{"num_attention_heads": 3, "attn_scale": 0.125, "beta2": 0.98, "final_lr_fraction": 0.0, "dataset": "wikipedia_en"}
MLP neurons of a small language model. Each row is named by its layer, matrix (down: output weights) and neuron, and shows model dimensions 0-95. Each number is 128 + 32 x the weight over its row's rms, rounded and kept within 0 to 255. A neuron's up and down rows have the sign that makes its largest values positive.
After each neuron's rows, "fires before" lists the tokens most often just after its 100 highest values on Wikipedia text that the model never trained on.

L9.down95 [170 130 137 174 159 131  63  85 164 142 119  79 106 139  98 143 129 160  93 113 133 142 123 119 180 126  70 108 152  95 114 174  66 108 157 112 171 178 137 104 133 108 153 127  72  78 185 166 156 118  81 127  91 117 135  84 111 136  58 150 146 110 187 158 161 125 113 194 164 134 121  72 151 157 112 150 110 155 159 141 175  92 140 182 160 174 129  95 123 119 147  94 106 166 131 154]
fires before: "=", ")", "\n"

L6.down358 [122 156  90 154 197 142 167 111 137 163  79  92 159 166 129  98 114 143 164 118 144 119 148 120 104 105 105 109 112 106  88 170  50 141 196  96 113 133 122 111  76  71 100 138 148 180 120 144 108 176 107 167 133  86 144 104 119 124 111  78 132 165 142 131 121  89 110  60 144 147 181 147 149 136 100  77  57 108  99 164 189 166 158  91  57  73 137 139 136 157 160 110  63 107  81 123]
fires before: "–", ")", ":", "″", " |"

L9.down370 [162 146 194 152 150 133 112  33 152 107 134 146 164 129 134  98 114  72 119 116 113 179  98  90 103  77 167 157 116 124 130 107  76 147 169 109 107 111 139 148 140  75 167 154 113  94  82  90 159  61  92 133 143  90 212 113 108 116 113 178 103 145 114 112  77 142 113 131 139 187 137  97 108 120 135  96 121 117 140 166 144  81 115 164  87 139 172 167 120 115 116 129   1  68 164  90]
fires before: "=", "ti", "ted", "ting"

L9.down270 [198 101 156 145 113 102 111 117 168 124 139 143 112 113 164 140 140  98 131 110 117 135 127 157 138  83 101 132  93 103 174 181 165 176  97 108 144  88 109 118 124 125  85  88  99 132 103  76 127 151  63 165  84  72 153 174 130 128  65 191 192  56  98 147 141 138 161 144 109 117 155 141 157 171 111 122  85 179 134 101 135 110 147 100 180 141 112 101 145 181 152 142 109  87 122 124]
fires before: "="

L10.down19 [189 127 193 134 183 124 140 142 104 121 147 154 143 103 164 114  74 118 150 148  97 144 140 128 140 103 172 167 103 111 179 152 109 143 120  54 155 149 164 143 106 183 131 120 119 121 131 155 117 160 124 134  91  99 106 150 106  86 129 150 150 116 191  87 127  97 109 137  55 102 151 163 142  72  47  74 113  93 113 124 120 197 136 149 135 172 114 116 144 177  88 121  91 199  93 147]
fires before: "="

L9.down10 [130 115 190 177 140 154 114 126 132 109 164 166 142 132 189 158 162 134  63 145 132 115 182 124 130 117 132 112 112 140 155  86  91 132 118 123 128 212  79  72  83 166 225 145 133 168 159 167  65 119 105  88 116 103 176 171 108 139 145 133  98 127 111 128  88 102 139 162 146 140  96  86  68 146 141  67 171 156  97 135 158  69 119 169 108 134 112  72  90 155 144  57 140 180 147 131]
fires before: "-", "=", "s", "\n"

L12.down347 [129 117 145 138 118 101 176 101 108  66 127 109 119 139  79 100  96 119 130  84 144 177 147 147 108 178 125 150 119  63 113 161 139 171 149 127  79 131 106 102  96 109  99 146 106 201 184 149  64 132 174 132 155  88  71 138 127 123 152 109 157 152  83  90 141 117 140 112 156 165 104 115 211 100 126 100  94 129 143 156 176 128 164  89 191  89  90 186 132  72 179 114  83 122 107 118]
fires before: " |", ")", ";", " –", " (", ","

L5.down304 [182 209 118 104 142 175 177 130 186 130  68  99 186  99 113 129 204 151 161 149  68 113 146 138 103 129 149 119 144  75 134 140  89 134 211 123 147 151  80 106 181  89 153 139  99 109  83  99 163  88 149  79  94  52 123 102 156 108 119 102 109 168  94 134 133 100 107  77 174 145 173 152 114 116 160  56 134 156 133 144  90 188  89  82 105 106 133 114 130  96 152 123  84 131 107  79]
fires before: " |", "\n", ")", " (", ".", ","

L10.down404 [169 146 182 191 153 133 129 138 143 131 120 142 106 149 105 110 104 136 117  85 123 139 131  82 130 144  51 142 129 140 180 114 151 108 161  93 193  96 118 109  22 156 150 143 157 124 140 140 132 169  84 143 154  99 198  74 137 163 139 152 111 112 166 117 168 145  72 122  96  95 126 101  86 164  90  35 110 182 136  78 106 135 138 145 137 103 140 113 160 154 155 118 170 106 144 133]
fires before: "=", "e"

L6.down276 [129 159 108 163 165 119  70 127 137 193 116 134 121 127 134  83 130 128 146 101 106 135 116 131  34 146 121 103 115  98 170 134 165 115 118 143 142 102 115 115 147  57  98 117 129 158 133 109  81  91  54 169 127 142 151 138 142 129 101  95  63 135 137  68 115 111 152 106 126 135 112 148  95 146 132 190 194 125 120 100  59 120 104 155  90 121  96 155 117 127 132 145 134 102 154 118]
fires before: "\n\n", " a", " an", "ne", "-"

L7.down436 [132 140 164 105  89 108 168 119 119 119  93 142 139 158 117  90 114  93 163 152 135 125 102 113 153  89 122 171 126 103 115 181 110 111 118 103 121 101 107 192  60  51 148 172 162 125 118 126 140 130  77 100 124  91 155 132 163  75  97 121 132 150 125 176  56 124  96 115 169  89 173 123 156 114 150 147 159 150 135 135 179 141 181 103 144 119 165 120 129 129 133 154  89 168 140 180]
fires before: " |", " (", ")", " /"

L9.down453 [167  57 128 138 138  75 159 106  71  79 139 140 116  49 126 155 118 121 156 141 150 136 145 123  71 130 165 139 169 155 116 117 108 112  63 106 111 102 117 109 127  74 132 105 158 106  99  85 148 129 190 134 175 125 149 131 115 157  73 120 136  78 104 130 121 126 160 132  87 134 131 137 149 121 144 149 187 146 120 116 190 132 157 129 177 135 114 123 145 124 115 130   0 111 105  90]
fires before: "ti", "ble", "ted", " |", "nt"

L9.down320 [194 173 142 101 108 100  93 141 124 106  74 137 113 182 157  86 165  97 144  79 150 166 175 119 103 131 132 114 141  86 175  51 130 133 141 136 104 116 123 171 144 128 130 115 122 113  91 157  82  97 145 132 147 122 163 123 142 187 105  89  67 143 107  86 144 159 109 129 135  96 184 164 113 172 116 157 153 102 102 107  62 121  68  92 154 180 194 130 118 104 117 122  52 149 124  87]
fires before: "\n\n", " a", " an"